Weights of a small transformer language model.
Size: width 256, vocabulary 512.
Architecture: LayerNorm before each block, learned positions, no biases in attention or MLP, tied embeddings.
Training: 548M tokens, 8364 steps.
MLP neurons of a small language model. Each row is named by its layer, matrix (up: input weights; down: output weights) and neuron, and shows model dimensions 32-127. Each number is 128 + 24 x the weight over its row's rms, rounded and kept within 0 to 255. Numbers have three digits each.
Before each neuron's rows, "fires on" lists the tokens most often at its 100 highest values on Wikipedia text that the model never trained on; "fires in" lists the words (lower case) most often at its 100 highest values on Wikipedia text that the model never trained on.

fires on: "um", "i", "em", "e", "l", "t"
fires in: "incumbent", "academy", "administration", "date", "australian", "australia"
L5.up498:119150169136137136111167142119143139099145120120153085109141128105148127123175170117149130139157132114127128144134121154167125120148155121083108131100125181118140132110125156168110134121078151124110119163174109107124093135122124135112119123098116177178158192150105153134116118122115125159
L5.down498:126169137110144160142119147119090118113125155110131133073134085163126132158161128176144097186119151111170137110153105178107121107113128104136152134099127143096140149092144128142120187122140113092095143130122097118137129116120139118121081159189113144113137157114129137094109123114144132148

fires on: "e ", "he ", "y ", "m ", "ve "
fires in: "he", "they", "we", "m", "ve"
L5.up852:120090108162149130138122091096158102125137164125086106128172120163113119129083129102117137136124193121129131167139140104118194093121160104152114121140179134107146115140133121100075119093125086160108129129170139111149136100096130133119123117146106137139147125145083123144137105131123146125
L5.down852:120095125159123148165101108109117103119131091159107116063160108157117137099115144102128121091135089170165138126172162077116077137108127127106133130196132141110142119098104150147133121143108147137113103147139122116161097127184152162113121125107125136137127113122184140116147135089128120099

fires on: "the ", "The ", "i", "l", "al ", "oun"
fires in: "the", "national"
L7.up347:121121116163150105116157121145090090141118115107157113121123087120127122090144137130115137121104131091149147155152062119175148082092164101126135140137128197129156119133151145131087128124135119113078069100118109117148119132120129135129085132118103150179129140146116109063157128159131134157
L7.down347:136135128086110123142123144086133135146106136131115088098110095135123152155127166147133143069167116146118121113129146113135127161098138121091098157133148127111081094121173144171119131122097136125133159115148152083107137132122131137133149142171150142056128151140125149182089136091112123137

fires on: "at ", "of ", "er ", "v", "Un"
fires in: "at", "of", "under", "united"
L10.up823:146134135137189163132150135201122127118156123154141143142073075101105118126117110117155146128115127124128145154125136109156104131136167145130130104128091142132151093115131164139128094125152113105124127073129090120137127092142132156102156146109173137104123115159168135130100125088126116137
L10.down823:167148122138085123184096126131155144124120140110137131138095153158102133181138169202126093032144135103132143159137150134142141114124143118144154120169150136125145104153171138110159087112116081134100134133127165111150147133161166107119117123144068127111092128107150133094085120100107149131

fires on: "202", "is ", "c"
fires in: "is", "2025", "2024", "2021", "2023", "2020"
L7.up32:157147130157079106160166119120117108150129091141189098130126116131157120132113160105138152128119109092105172154134150131112113141105171109127132125134155188099164141163128139178104152130110078096160124136141101159143113114140143151126140125168149169152131106123101134126114139135107110178
L7.down32:113123128127153188141114133126145125124151149135135115145086183090158093119175106109192137101179146160130127128089162123129179120131141106134146110103109131105104115146141145130189124095101139116151134105140143164104094116113139146118111122141102116099105127125165102120143113110157148141

fires on: "be", "er", "ur", "uc", "ou"
fires in: "began", "being", "robert", "before", "construction", "structure"
L10.up523:114151132135129131101160167129139127116149161114148148125123096173113126153161156086131155164138119120192139100144164158134117144136138160154137071132154135179160109126124167115138194112131150106132101125141087122119150165135090158079104148113081138148128139130080097123143133118120113142
L10.down523:150144096138140122141165108160138110168166132132149139129137129123122140120137127113134103123093143149129131112113118082132144117135128116148093121141143155136140154153132114065141102161094102137142126127160161079106114117125125124093127162089130118045157163126130123152138088134114161125

fires on: "the ", "The ", "e ", "el ", "l ", "o "
fires in: "the", "no", "de"
L5.up824:094068142150129101126133130112186142144163122132124147070143127140107138118161115132111141120153165136107181146146148155150127122078141118159094089141126188142121110134129136137122096116103126113127145153151140109100117136114135143064111087113138188091116094138115126162127115130091166145
L5.down824:082141135108108125108109137143126117150136126143104101101120146098114182123146121121160120139129108087140086133143153137149155104106139149119133113193084137144110129059161137118136089098124141141141129128164113096116135125155143144155142109126187168135138134098166094152125136138116093132

fires on: "is ", "ed ", "ame ", "was ", "e ", "n "
fires in: "is", "became", "was", "came", "be", "born"
L7.up256:115132111119150143146129135146132121150131121167112148149174121103133100113131144120118136139109161163135126123124132138134200135122131085149150108100102116114152137159142133139126116105122158129169110110120126137127087166133115125097117100083117122159125119118150144125137156120105141158
L7.down256:175122123148136160147151108099157115153120133175120137148127162138155135122132129124131128048135147117140096150118110138121120103098113156076135138131161103144140157132087128078191125141089138113135091136132127149145125130142118113129161133146143111100112152134079122148092107090158136123

fires on: "is ", "e ", "re", "il"
fires in: "this", "stage", "greens", "two", "large", "great"
L5.up119:127153138121135150181121065097146097105149139156113118139171156100109103106133168118143159137087130132153105147141142099112172144107141136115136149124152119120116120169107140176098105056163123145096121118120121151152144139147118143139151127119105168156172142120133066075149122133149152160
L5.down119:107137109107137150133121170119156140140115148136117091137106130115116161148142152121143164134127153090133154147140142162135100143132118093107117137131090125073125105050147106087127178143144109061164111153116170160145092140146136151088108119112151109070130156114072138122125123159097091089